Weights of a small GPT-style language model, trained from scratch on English Wikipedia: 5 heads of 64 (1 for keys and values).
MLP neurons of a small language model. Each row is named by its layer, matrix (gate and up: input weights) and neuron, and shows model dimensions 32-95. Each number is 200 + 20 x the weight over its row's rms, rounded and kept within 0 to 999. A neuron's up and down rows have the sign that makes its largest values positive.
A block is one neuron, or neurons of one layer that tend to fire together. Before each block is what it responds to, as a language model described it from the Wikipedia text at the highest values.

Description: Verb completion, governed preposition
L12.gate1146,190,181,221,157,170,189,198,213,240,227,217,178,184,221,171,189,180,211,194,196,186,200,176,195,205,209,210,211,232,209,232,223,193,225,184,209,214,185,178,199,215,200,190,156,187,182,186,237,178,222,158,156,169,159,208,203,175,215,200,217,193,201,219,179
L12.up1146,167,210,189,186,211,237,219,209,205,221,200,217,197,208,197,218,197,220,188,185,179,190,195,198,183,205,203,215,205,212,195,202,226,207,209,191,226,204,204,191,185,184,213,213,177,194,205,198,184,186,233,178,210,196,203,199,216,182,198,193,191,213,227,184

Description: Directional and positional words
L10.gate52,211,166,182,209,202,200,216,221,168,215,227,226,190,217,212,215,198,235,200,185,178,172,217,183,217,200,154,181,241,163,196,209,171,219,178,188,166,188,190,215,186,202,195,188,225,195,211,195,184,230,175,208,178,198,239,187,214,233,221,190,186,184,216,213
L10.up52,161,196,195,205,195,196,201,208,189,187,203,196,182,217,223,223,227,198,189,196,201,199,221,182,242,215,192,169,209,218,172,247,226,197,163,196,168,181,192,217,195,175,199,208,220,200,177,178,225,207,187,207,207,218,192,195,209,216,205,228,203,183,239,222
L10.gate130,156,192,156,185,203,235,191,189,197,208,223,212,182,208,212,194,215,199,201,183,233,176,181,180,187,195,204,184,206,199,209,203,224,202,208,191,192,206,171,196,210,204,185,228,215,186,224,205,186,206,209,165,177,165,199,236,188,224,202,169,207,196,167,181
L10.up130,230,221,218,212,182,219,222,211,205,213,220,177,215,204,228,207,217,221,210,163,172,174,200,193,197,193,180,184,248,218,229,204,224,217,209,179,204,199,180,198,179,175,182,189,199,214,192,203,161,238,214,171,206,190,220,216,244,161,187,210,165,201,197,207
L10.gate195,165,170,179,194,186,213,231,164,210,203,232,212,209,222,240,196,233,208,211,201,191,176,209,231,209,187,205,181,213,168,170,180,229,213,217,195,175,163,206,222,213,226,232,216,170,196,211,220,189,216,193,212,205,198,214,192,173,195,229,189,193,200,249,197
L10.up195,177,182,210,179,196,202,244,203,187,191,191,181,232,195,183,179,203,223,193,173,195,214,225,213,209,180,194,162,186,160,174,196,204,202,196,197,196,190,182,212,180,232,223,243,209,194,186,243,251,214,189,181,197,205,182,169,190,209,228,187,222,233,254,175
L10.gate302,208,183,188,175,181,207,210,185,190,190,215,204,192,203,218,229,221,203,221,206,168,198,173,228,234,184,194,185,182,207,237,173,219,184,189,202,183,175,172,189,196,181,215,227,171,187,195,200,160,237,185,202,198,165,195,170,222,158,228,252,191,162,227,212
L10.up302,205,193,183,178,214,176,208,175,201,210,210,173,184,165,191,182,205,209,178,219,172,207,189,211,158,228,222,221,205,220,225,186,221,165,205,173,202,206,199,185,176,165,183,195,206,185,211,176,200,219,253,185,184,206,188,226,234,214,211,179,168,191,214,200
L10.gate419,182,196,194,182,160,225,177,200,223,210,204,219,201,205,187,200,192,196,218,174,204,191,235,181,193,200,182,204,202,173,198,202,187,251,218,199,227,211,229,189,218,212,172,161,179,187,175,173,228,224,190,252,183,216,196,220,211,211,201,229,192,169,219,224
L10.up419,163,205,179,181,175,204,220,171,177,191,210,224,180,177,222,274,194,210,155,211,212,221,162,190,182,217,194,230,180,187,196,222,204,163,182,218,171,202,208,203,226,179,177,214,182,178,208,217,209,204,234,200,192,208,198,196,223,206,179,205,207,191,193,207
L10.gate647,198,214,207,224,230,196,188,185,201,213,202,196,158,188,214,190,196,211,203,197,210,171,177,200,199,208,205,204,213,201,195,169,221,220,178,189,199,201,219,178,217,215,197,207,192,220,185,204,176,184,248,173,211,219,214,210,184,219,207,205,152,197,245,217
L10.up647,178,200,202,200,192,236,215,174,184,203,182,185,195,196,208,216,217,182,182,175,186,201,189,200,212,154,232,168,199,218,155,213,218,193,233,189,234,187,193,190,200,210,191,189,206,188,209,214,226,195,189,180,195,196,196,204,233,230,190,197,228,228,209,207
L10.gate839,172,180,187,184,204,236,199,181,183,219,200,184,213,190,193,180,205,211,188,201,193,183,205,214,182,227,204,210,198,233,212,206,178,193,196,209,174,221,192,225,193,221,199,205,178,172,202,205,171,249,237,159,209,237,204,186,200,184,227,175,184,202,201,228
L10.up839,165,192,197,196,163,218,201,175,171,201,208,219,202,203,189,186,215,184,216,206,181,196,174,220,174,209,190,181,195,191,204,168,171,188,203,191,201,197,207,192,234,191,186,206,178,192,183,182,241,231,206,157,213,209,182,199,210,195,189,215,207,161,212,207
L10.gate1004,195,241,182,189,165,200,230,177,188,209,213,202,218,181,184,207,172,162,222,240,206,176,243,198,224,216,200,188,193,202,198,181,187,218,207,184,195,203,221,168,239,172,198,169,198,197,213,194,195,222,173,200,214,164,192,219,181,178,216,223,193,208,203,205
L10.up1004,162,210,220,155,199,207,191,186,202,204,202,233,197,209,186,176,191,178,206,193,172,206,235,208,219,168,197,200,216,221,172,208,180,192,194,192,185,200,174,209,214,167,218,190,192,186,217,199,201,249,191,199,187,190,201,183,212,199,213,238,187,210,216,223

Description: Regional direction modifiers
L5.gate18,221,212,152,138,230,193,176,185,178,193,216,191,196,191,199,178,203,224,203,201,246,203,185,243,196,181,206,214,192,179,223,211,248,201,245,220,198,221,185,227,173,213,211,213,196,173,216,203,173,210,198,167,193,195,196,210,195,217,192,167,207,220,222,200
L5.up18,203,215,177,166,202,227,204,208,197,170,206,190,194,222,176,227,224,188,183,211,205,247,194,214,195,152,244,176,203,193,193,214,239,198,215,231,185,222,217,192,183,214,222,190,209,195,225,204,198,229,212,181,195,226,184,212,181,206,186,218,245,207,226,196
L5.gate86,204,196,189,191,231,196,200,160,231,192,168,193,183,198,180,185,196,161,238,204,232,199,215,214,193,226,190,181,189,180,177,202,164,186,217,202,181,215,200,218,206,208,194,193,228,179,215,203,169,197,187,206,212,210,195,206,206,234,198,189,193,195,191,191
L5.up86,177,239,182,198,186,188,192,188,229,214,200,200,209,190,227,240,193,183,226,194,221,220,186,196,183,192,210,197,200,150,177,205,194,184,191,198,204,222,164,179,192,210,189,209,184,198,201,187,227,213,193,196,192,223,191,159,205,199,194,203,211,205,193,206
L5.gate456,199,172,189,163,220,240,189,157,212,194,195,200,185,184,201,192,191,194,222,188,164,196,158,200,176,188,199,195,185,199,204,212,216,233,197,188,176,183,178,235,187,207,192,206,209,192,198,207,214,187,197,192,182,241,210,207,212,194,209,202,196,169,195,194
L5.up456,168,180,173,177,215,221,192,196,190,194,208,167,181,191,199,178,189,172,219,173,180,193,156,205,172,186,192,190,227,188,233,230,215,226,212,169,206,199,193,221,207,209,192,191,209,167,197,221,200,205,203,205,184,218,190,198,217,218,206,188,190,198,238,191
L5.gate625,219,178,170,181,237,234,150,172,208,208,202,218,168,201,192,192,216,175,218,187,209,214,174,219,195,205,209,206,220,182,194,198,231,208,216,205,196,195,198,207,213,212,205,172,213,198,207,204,194,190,218,182,215,203,207,210,184,222,177,212,194,151,205,169
L5.up625,214,194,203,225,211,217,180,201,194,217,206,226,215,210,221,208,185,189,215,200,181,186,157,186,211,220,224,200,217,218,212,190,169,239,185,176,206,205,173,196,179,175,203,219,208,206,153,213,188,170,230,206,203,203,210,184,195,199,187,202,191,205,199,207
L5.gate701,192,190,152,137,199,204,166,189,213,199,199,192,171,212,191,181,221,203,203,178,234,175,188,234,212,178,198,159,209,198,223,201,226,236,215,187,216,219,199,222,214,206,230,184,199,183,237,205,179,173,224,210,204,210,209,198,199,198,193,204,193,200,201,201
L5.up701,180,213,200,178,234,189,185,174,217,166,201,202,193,222,172,224,204,195,178,199,188,255,187,173,178,173,237,192,205,197,192,228,223,189,184,251,209,210,192,210,198,181,206,212,207,204,220,193,202,194,221,202,197,202,168,208,189,197,200,201,251,219,194,196
L5.gate781,207,173,185,150,210,226,189,181,231,200,212,205,175,221,196,214,200,188,181,206,253,191,204,228,211,226,185,222,244,222,206,180,201,229,218,200,209,205,192,235,203,238,201,204,214,190,229,183,179,177,188,166,194,179,198,209,195,214,196,212,199,186,189,220
L5.up781,198,194,199,181,197,233,205,184,203,182,221,219,186,227,203,235,197,157,160,208,192,248,198,200,194,180,222,190,203,221,179,204,182,208,196,232,222,179,209,236,155,214,197,232,212,173,220,192,189,186,213,187,209,164,212,198,209,200,205,205,221,206,197,223
L5.gate1523,223,212,178,193,216,191,196,232,214,222,197,194,161,217,216,191,176,187,175,204,195,161,195,219,204,182,214,177,193,182,184,200,178,189,189,170,194,176,170,194,195,263,172,208,146,175,180,215,171,167,181,195,183,207,179,199,215,208,197,175,207,207,163,181
L5.up1523,191,222,190,222,202,192,205,208,216,216,195,225,172,208,218,244,192,217,188,219,223,204,178,203,154,202,188,187,197,229,158,196,177,179,185,219,197,199,207,216,208,229,190,214,217,196,237,176,189,175,217,182,190,190,206,189,198,177,200,236,218,170,223,201
L5.gate1573,203,197,188,165,207,217,193,212,230,208,196,188,165,194,220,185,216,181,199,182,229,203,220,217,250,217,200,216,263,210,231,183,193,205,207,195,222,189,201,214,199,239,192,181,212,187,189,203,182,163,134,193,200,180,219,197,200,213,187,189,193,186,196,212
L5.up1573,167,231,198,204,222,201,218,184,208,183,185,185,184,200,211,201,212,199,166,192,202,243,200,175,233,215,214,222,224,196,179,207,175,169,168,248,221,188,225,201,176,193,187,198,208,193,174,189,200,183,136,215,211,152,208,186,206,192,180,213,228,195,224,183

Description: Website dots, women's, name fragments
L5.gate180,161,208,182,195,218,207,199,221,179,198,218,169,172,221,201,177,223,196,189,219,205,182,188,220,178,173,235,167,226,209,168,159,216,150,208,201,197,188,190,204,179,223,164,225,204,190,212,229,204,219,240,225,217,211,208,188,192,216,216,198,195,194,231,209
L5.up180,194,207,219,219,221,204,201,202,197,255,191,189,170,213,186,181,197,205,205,221,215,187,166,216,196,152,170,248,184,214,167,207,224,169,180,185,175,195,167,174,196,200,183,187,233,187,202,203,220,239,157,201,169,234,230,229,221,204,206,212,166,176,225,188
L5.gate560,165,202,211,179,260,199,163,189,189,172,203,142,213,186,157,207,176,166,208,177,188,199,219,206,178,194,205,201,224,171,210,184,209,226,182,216,191,184,217,205,160,200,239,208,214,210,220,186,202,200,212,201,189,209,208,187,221,227,234,210,171,215,176,198
L5.up560,134,181,205,217,200,218,184,218,212,215,209,180,223,218,166,166,171,216,199,199,204,195,197,217,194,206,192,231,167,205,171,170,208,206,211,189,198,188,252,213,215,172,200,205,198,174,218,200,179,195,182,206,181,214,216,177,181,181,220,220,197,228,232,155
L5.gate629,194,165,211,184,205,253,164,175,178,207,181,207,169,172,191,204,197,191,168,204,177,212,168,224,202,253,231,214,220,207,162,219,194,185,217,207,234,207,227,221,215,208,189,189,219,194,231,176,173,195,203,196,198,215,206,183,208,198,187,211,200,222,206,229
L5.up629,161,159,197,207,211,212,185,203,198,218,217,159,191,231,204,175,212,201,160,198,193,209,214,200,197,181,229,215,226,202,208,207,244,212,218,211,151,198,185,240,205,232,180,197,214,201,216,236,179,219,194,227,205,224,231,185,188,199,202,230,206,158,164,229
L5.gate696,220,220,187,194,184,206,204,216,216,212,222,213,192,171,184,185,210,204,233,226,193,191,182,214,182,192,204,190,197,217,161,156,230,163,201,182,195,208,203,214,216,214,176,202,174,177,197,211,225,201,202,176,253,226,199,192,205,217,225,213,160,196,193,235
L5.up696,145,182,214,220,201,204,185,197,224,185,231,179,196,192,210,212,180,200,218,171,190,196,176,212,218,191,196,204,207,220,200,190,203,181,200,192,207,200,225,224,192,177,189,205,195,168,222,197,184,193,232,218,267,234,213,185,211,235,212,227,196,197,202,222
L5.gate980,188,150,209,206,193,192,171,229,209,215,214,248,200,225,207,196,193,181,214,196,195,210,190,201,230,215,244,187,212,217,203,226,210,165,185,193,193,205,206,198,172,175,221,209,207,214,173,207,212,178,204,239,207,200,225,225,207,200,186,201,168,176,197,173
L5.up980,213,183,198,211,200,232,211,192,190,183,188,234,168,211,194,170,216,200,208,212,239,192,232,197,208,229,206,195,209,214,207,177,204,182,166,229,218,176,205,182,167,171,191,162,202,203,195,198,196,232,223,196,201,211,187,211,151,162,194,210,182,192,215,198
L5.gate1264,202,228,216,206,168,197,201,207,208,202,190,228,214,191,233,228,195,165,222,197,211,182,182,202,201,232,217,224,204,220,216,201,165,168,163,176,211,186,165,208,195,199,158,203,146,184,183,203,220,195,171,170,213,210,213,216,238,182,201,207,199,204,201,170
L5.up1264,225,197,203,196,185,209,194,207,212,220,197,195,209,204,224,187,180,174,175,194,188,190,190,194,222,209,211,213,230,200,189,215,194,199,166,221,204,216,226,232,196,201,179,204,202,185,177,222,148,212,218,191,200,212,194,184,251,259,185,211,179,210,222,191
L5.gate1371,183,191,210,177,159,186,220,219,204,222,210,164,193,185,185,203,202,180,188,188,216,194,186,209,176,227,193,220,208,220,200,165,222,228,216,179,201,205,231,197,218,195,219,186,230,193,173,224,181,177,155,211,184,197,210,191,179,169,185,218,177,207,203,179
L5.up1371,162,207,197,183,204,202,160,215,186,175,201,191,195,202,175,170,186,191,200,231,201,207,185,212,211,200,182,180,171,189,203,217,173,203,193,226,228,182,214,220,188,191,190,203,201,203,207,224,204,210,200,180,221,221,199,177,234,214,229,183,217,202,227,176
L5.gate1381,219,194,216,194,216,210,187,194,216,226,202,219,195,232,181,208,179,149,211,197,267,231,235,206,179,196,211,175,182,220,168,177,242,165,220,184,189,192,235,209,228,196,193,160,222,182,199,230,169,185,230,206,196,206,225,196,176,200,203,226,204,229,208,181
L5.up1381,220,197,196,175,232,236,176,184,176,191,221,205,175,226,197,177,209,204,196,182,186,197,187,172,198,182,192,212,213,226,197,216,255,176,198,199,183,204,223,224,176,167,186,180,208,189,169,227,168,190,219,184,194,214,185,216,202,208,214,221,200,207,179,200

Description: German name word pieces
L10.gate3,175,249,218,174,190,213,193,188,195,198,207,216,200,244,167,220,179,209,194,173,197,168,177,196,200,198,216,180,226,200,150,212,206,211,228,202,185,208,218,201,189,203,231,175,218,216,237,185,197,203,172,210,198,187,207,199,172,263,215,184,214,193,190,190
L10.up3,173,212,191,170,180,197,213,188,219,210,215,154,206,196,189,178,197,203,194,205,239,184,220,199,181,193,200,197,172,191,192,224,172,182,200,205,172,209,237,233,179,196,183,163,222,191,200,189,233,211,240,210,222,204,200,247,216,213,232,232,207,171,196,199
L10.gate57,206,198,195,171,231,189,210,183,199,208,208,169,186,230,213,177,187,219,191,222,210,210,197,235,212,190,205,193,209,181,212,203,228,213,175,193,216,182,232,221,195,184,198,153,206,201,225,227,204,184,197,176,168,180,197,177,213,207,204,202,191,161,220,168
L10.up57,212,181,209,202,204,245,182,207,190,217,207,188,180,203,202,189,216,173,186,190,219,192,198,212,225,162,207,206,188,239,173,173,236,212,183,196,217,185,184,228,212,174,186,188,193,216,205,182,210,218,163,181,194,204,215,221,185,244,187,219,169,186,210,223
L10.gate363,177,187,198,212,187,203,216,197,188,195,186,208,198,217,217,187,190,183,204,194,241,197,242,165,202,205,191,170,194,203,207,200,169,206,193,199,217,220,186,224,215,202,181,190,179,205,182,202,204,193,210,218,209,162,193,145,192,168,195,209,194,191,171,146
L10.up363,222,158,193,179,220,188,212,191,193,202,184,201,181,208,206,210,199,191,198,226,246,221,191,216,222,192,213,162,240,212,197,221,202,180,174,229,221,140,198,202,215,211,219,197,209,202,198,194,204,202,254,218,203,210,221,185,207,243,179,235,180,233,205,209
L10.gate485,212,186,210,211,167,188,243,162,229,203,213,150,188,206,218,166,195,193,249,176,210,201,205,204,219,221,207,187,211,183,152,165,223,195,216,193,206,175,220,214,240,204,218,162,241,199,236,191,207,197,206,188,193,160,204,177,188,205,188,181,202,232,191,182
L10.up485,224,206,208,191,235,207,232,188,191,182,207,209,203,206,182,213,223,208,206,202,223,207,222,184,230,201,220,211,187,161,197,240,202,227,242,186,248,185,209,200,227,210,233,194,184,183,214,208,204,177,215,215,173,184,216,193,174,188,222,168,228,171,189,199
L10.gate1261,206,179,201,191,216,174,213,202,152,207,225,178,233,194,206,187,194,216,193,184,206,197,228,183,212,167,204,222,204,249,185,177,202,208,184,204,205,172,234,217,163,207,199,208,188,201,195,210,200,184,176,213,198,206,210,195,196,207,197,222,181,241,153,172
L10.up1261,183,175,197,175,170,185,215,170,185,186,241,175,213,181,202,165,208,161,171,192,173,212,201,218,182,191,196,197,212,186,190,202,196,236,215,194,191,201,201,192,188,193,190,200,189,185,201,187,186,196,213,175,165,228,196,196,176,185,217,218,208,195,181,193
L10.gate1299,194,182,190,196,203,220,186,196,172,197,192,203,199,228,208,225,217,222,161,215,191,182,204,212,201,202,182,236,211,205,204,192,252,205,202,219,196,181,220,178,178,191,189,158,188,202,194,193,195,213,215,178,209,233,216,177,174,206,229,216,202,171,170,231
L10.up1299,191,200,200,178,252,244,228,198,203,228,206,174,190,183,192,174,186,174,192,207,186,188,170,202,229,197,190,210,167,217,176,207,203,254,196,201,194,169,186,205,235,211,185,200,190,207,234,181,201,192,228,222,211,213,198,210,194,225,201,184,178,175,177,193
L10.gate1528,171,182,179,180,193,215,165,194,181,223,201,167,172,180,188,183,189,189,183,220,203,174,192,226,223,220,195,214,233,212,219,219,216,237,199,174,217,207,201,203,226,182,195,208,193,167,214,207,173,173,167,178,206,182,216,229,184,204,205,215,181,242,222,189
L10.up1528,184,236,205,159,216,198,175,195,168,198,188,165,173,191,214,193,210,201,222,181,206,192,217,216,177,218,206,210,219,162,169,183,191,172,180,197,172,211,209,201,217,196,210,198,208,196,204,241,194,191,174,187,173,218,188,187,213,197,197,184,210,170,201,211
L10.gate1536,199,219,173,191,215,210,203,217,204,213,212,228,185,175,189,210,220,172,214,251,205,189,194,183,209,238,235,157,198,220,187,206,180,207,183,182,167,185,171,217,172,253,188,182,218,204,211,211,204,166,152,205,184,232,191,184,202,214,238,214,191,177,212,188
L10.up1536,202,187,198,179,195,232,241,211,202,207,199,218,172,189,199,203,234,166,196,200,211,206,163,192,189,229,219,190,190,192,183,214,207,198,190,191,195,182,224,217,241,196,207,182,205,188,200,223,177,195,194,178,212,217,203,176,205,212,243,233,224,183,235,187

Description: Men's/Women's possessive
L12.gate204,225,189,186,176,202,176,199,243,179,223,210,217,184,165,231,189,183,180,196,181,259,196,237,221,179,168,194,161,224,214,233,176,177,202,199,197,188,201,203,218,191,159,192,170,239,203,183,198,186,197,210,174,194,223,220,189,190,215,226,170,185,203,238,203
L12.up204,233,179,208,187,170,237,221,198,185,198,177,200,163,213,195,211,168,197,174,156,185,192,207,241,190,177,186,208,171,165,236,202,198,211,197,207,164,166,199,233,200,209,195,179,178,232,215,182,194,219,202,198,185,186,199,185,166,173,173,222,193,194,181,168

Description: Name-internal word pieces
L10.gate409,195,193,180,208,245,187,190,216,195,223,228,183,194,220,193,173,198,225,241,208,206,178,185,191,199,203,200,195,191,204,210,202,183,162,203,186,174,169,190,199,217,216,194,188,193,190,192,187,215,215,205,187,205,213,203,174,214,220,197,227,192,224,170,188
L10.up409,207,197,188,176,217,209,170,194,165,190,209,211,169,178,203,227,214,220,199,167,196,184,188,202,176,203,207,210,204,216,189,181,167,208,218,216,192,215,178,181,178,183,185,184,193,192,231,208,188,175,254,221,178,199,193,181,241,253,196,194,199,174,190,222
L10.gate496,192,231,210,220,213,225,226,248,208,207,194,166,212,227,215,215,200,197,189,208,236,206,211,166,198,213,219,187,178,214,195,222,197,194,231,213,185,192,233,220,226,197,194,216,191,208,221,220,234,216,208,223,240,153,202,192,158,200,148,212,205,229,211,206
L10.up496,225,217,221,218,215,214,193,199,146,199,222,176,211,224,207,192,217,208,195,195,229,198,194,183,225,186,202,244,174,221,258,215,179,211,226,179,175,210,195,231,159,198,193,191,227,206,168,176,190,219,210,176,247,198,174,202,206,212,183,199,237,173,176,207
L10.gate602,177,164,216,187,143,218,239,229,219,223,219,201,164,187,201,199,218,159,210,187,223,186,211,211,159,184,201,197,187,195,191,199,226,206,218,211,178,202,204,200,203,221,223,176,207,195,190,225,203,176,197,205,213,184,216,191,199,184,200,222,186,188,217,188
L10.up602,226,189,181,193,204,217,212,227,195,199,183,205,221,216,221,205,197,177,197,183,207,181,201,199,179,219,200,186,192,197,132,210,211,204,222,212,200,187,193,218,205,218,196,174,187,214,172,250,180,185,174,189,220,219,194,202,167,188,230,184,211,227,233,219
L10.gate621,218,173,187,157,193,192,192,197,164,184,207,169,183,202,215,189,204,223,216,182,191,198,227,207,200,210,220,150,205,154,219,170,199,194,213,198,186,209,167,207,191,190,197,183,171,211,204,221,208,239,177,180,218,212,199,206,193,203,170,219,207,200,210,218
L10.up621,191,189,193,157,231,208,172,194,196,186,186,153,200,226,205,200,205,200,195,194,205,197,197,221,192,192,235,197,198,188,194,214,186,183,201,214,233,177,181,245,193,198,197,210,191,198,218,235,187,213,202,175,203,173,198,192,206,223,153,204,203,231,179,237
L10.gate675,244,216,209,166,194,181,210,215,201,196,212,216,191,253,183,166,176,204,182,200,253,200,201,217,245,206,192,165,195,188,177,211,202,206,199,187,183,231,197,222,190,222,207,164,194,224,209,179,227,188,172,213,216,185,212,211,184,229,160,233,177,230,203,194
L10.up675,180,232,209,211,181,191,201,208,209,194,191,184,190,224,220,212,213,214,251,220,241,192,242,211,168,220,212,179,199,209,236,174,173,224,154,212,195,197,196,147,210,243,213,213,203,189,224,206,154,234,238,175,192,219,180,214,197,195,159,203,202,178,184,170
L10.gate1175,200,213,196,195,219,199,203,220,226,195,215,172,176,196,190,199,235,211,204,169,213,188,212,211,223,186,216,199,207,219,216,186,188,200,187,179,208,188,200,223,174,195,156,205,203,200,185,204,193,227,229,205,231,180,202,184,198,187,170,200,190,219,166,199
L10.up1175,188,189,172,170,204,187,154,188,178,192,222,152,246,212,197,207,185,235,188,195,205,203,166,207,205,228,227,173,206,165,198,254,174,215,189,222,181,243,206,242,203,187,155,215,195,208,175,234,187,181,240,181,173,205,198,264,231,188,185,216,201,211,177,182
L10.gate1230,237,220,175,225,183,192,194,177,179,212,184,218,199,198,185,199,190,179,179,219,189,189,212,194,182,206,191,231,239,170,197,200,167,190,189,191,209,194,217,228,172,179,168,213,187,222,183,200,217,206,203,197,185,229,201,198,171,233,190,225,189,206,211,203
L10.up1230,211,185,233,197,201,160,239,223,202,191,179,238,216,209,227,205,182,201,188,190,217,200,197,194,173,220,211,153,210,214,186,212,214,213,212,225,231,182,204,213,200,188,181,206,163,220,180,167,192,184,189,230,211,189,210,196,190,154,187,239,209,172,205,212
L10.gate1365,210,203,200,165,187,221,231,180,174,209,209,186,189,220,216,190,206,182,203,188,210,181,198,214,201,198,223,181,189,202,214,187,199,186,221,218,194,192,183,176,241,194,196,184,182,220,202,181,201,200,178,174,205,193,217,218,177,193,192,234,181,190,229,190
L10.up1365,195,196,196,170,182,171,207,218,166,198,193,194,181,231,212,262,189,197,188,198,175,202,135,186,216,229,204,201,209,172,223,187,175,197,200,207,176,214,187,173,233,236,194,192,202,202,197,207,209,184,184,206,203,178,197,206,207,208,176,220,211,198,195,232

Description: Verb inflection suffixes
L5.gate228,203,172,248,195,188,207,183,193,201,191,209,213,176,207,170,222,185,226,214,202,208,213,214,213,200,157,198,185,216,203,216,156,225,239,234,205,187,201,195,171,180,201,221,170,225,219,200,201,185,209,200,191,223,227,180,224,171,201,197,200,211,226,181,192
L5.up228,205,200,198,245,224,208,233,213,211,201,172,208,198,245,175,221,172,200,199,209,170,205,206,178,218,182,207,193,165,150,205,229,205,221,193,202,166,262,206,185,178,230,208,223,185,217,214,167,182,238,215,230,238,220,205,159,194,181,185,207,220,189,212,173
L5.gate275,210,213,225,195,220,193,259,189,203,195,200,208,190,210,227,196,199,185,198,214,231,167,230,232,198,242,195,132,160,214,215,190,165,192,192,181,190,210,194,208,229,200,218,184,226,188,211,186,183,179,192,203,212,204,211,198,183,197,205,245,185,212,218,222
L5.up275,198,154,206,166,219,173,196,230,194,216,205,175,176,169,218,239,222,212,201,216,205,205,189,190,215,172,206,219,170,183,227,182,218,196,192,191,212,200,224,210,177,200,164,158,238,204,208,186,234,228,204,208,199,215,211,208,218,218,245,204,193,221,188,207
L5.gate309,196,164,220,186,165,164,173,178,227,192,213,216,181,218,197,203,209,163,193,208,237,171,205,194,217,257,209,201,254,214,217,202,167,192,177,181,225,203,191,153,201,178,192,154,192,144,207,190,186,192,194,197,184,237,222,234,223,192,182,194,192,197,209,196
L5.up309,185,179,212,181,169,208,184,207,190,209,189,205,201,234,137,197,221,192,209,199,186,189,194,181,192,203,243,185,223,161,223,195,158,175,201,193,217,194,192,174,218,174,189,201,226,168,186,224,169,200,207,196,205,224,198,201,240,186,189,198,212,231,149,198
L5.gate830,214,169,215,187,215,208,189,232,233,214,227,196,192,232,178,220,208,189,191,199,173,185,201,186,240,178,222,190,209,165,167,188,151,194,183,187,209,208,179,147,188,205,204,225,188,215,177,211,193,178,202,181,195,229,210,249,168,171,204,230,204,189,201,180
L5.up830,206,229,219,215,209,184,230,218,208,207,219,192,194,197,192,218,173,221,186,167,153,194,236,205,225,183,175,214,174,206,236,177,222,181,219,192,177,229,182,172,177,224,191,210,175,181,195,206,244,197,184,253,221,188,186,210,227,165,175,187,205,191,217,216
L5.gate899,229,216,219,215,201,225,185,221,211,193,211,228,172,250,155,213,205,222,195,198,211,189,174,191,215,219,219,173,231,167,204,183,167,237,208,192,213,190,207,174,184,203,184,196,177,223,192,161,187,244,201,190,215,217,194,209,173,198,175,175,205,233,240,213
L5.up899,169,208,188,237,164,214,196,204,192,169,205,175,216,205,192,203,183,222,201,175,214,246,198,180,185,182,190,190,182,214,186,247,150,191,185,229,220,200,216,197,214,194,211,220,199,222,222,193,183,176,217,216,219,211,202,198,173,189,203,237,235,226,205,193
L5.gate1031,202,184,220,209,199,213,151,193,217,196,166,214,196,182,185,222,193,154,210,207,201,210,179,153,225,245,241,228,184,228,228,211,208,205,221,207,175,204,196,167,211,201,215,219,205,204,161,202,194,220,181,219,175,204,186,203,186,189,206,192,205,245,176,171
L5.up1031,171,204,195,184,201,178,191,222,192,200,199,204,180,246,209,219,188,196,167,192,194,219,192,186,197,193,197,190,246,203,241,194,179,206,185,191,176,197,192,193,215,166,202,231,172,207,205,192,195,197,183,200,213,214,226,231,218,201,191,200,183,175,176,181
L5.gate1237,175,182,155,174,190,179,181,217,200,204,204,163,198,215,204,161,175,202,182,205,208,156,216,183,216,164,171,219,191,178,166,203,224,201,188,187,192,184,204,167,172,232,189,155,193,203,183,199,162,203,198,178,217,219,215,236,238,181,236,219,196,226,198,196
L5.up1237,177,208,177,193,211,191,214,215,181,206,211,154,191,200,199,197,199,238,190,190,212,220,218,191,222,185,194,206,213,184,194,207,193,244,183,236,146,195,208,155,197,186,177,192,205,205,201,186,181,197,200,192,222,215,223,211,212,175,216,172,196,231,186,171
L5.gate1387,187,210,206,200,223,225,167,210,232,207,215,217,154,189,193,232,196,192,222,179,178,175,211,184,205,192,185,179,181,183,184,181,158,185,184,203,176,220,180,199,204,197,168,187,182,216,185,186,196,189,172,225,172,235,215,176,226,184,178,247,197,229,212,207
L5.up1387,210,177,233,231,188,173,189,180,181,191,222,226,231,215,171,206,204,171,205,208,193,199,170,213,206,217,195,235,180,208,192,194,205,235,214,161,209,217,195,183,256,206,217,226,196,185,224,197,200,190,160,248,197,171,228,160,195,184,160,212,184,198,187,176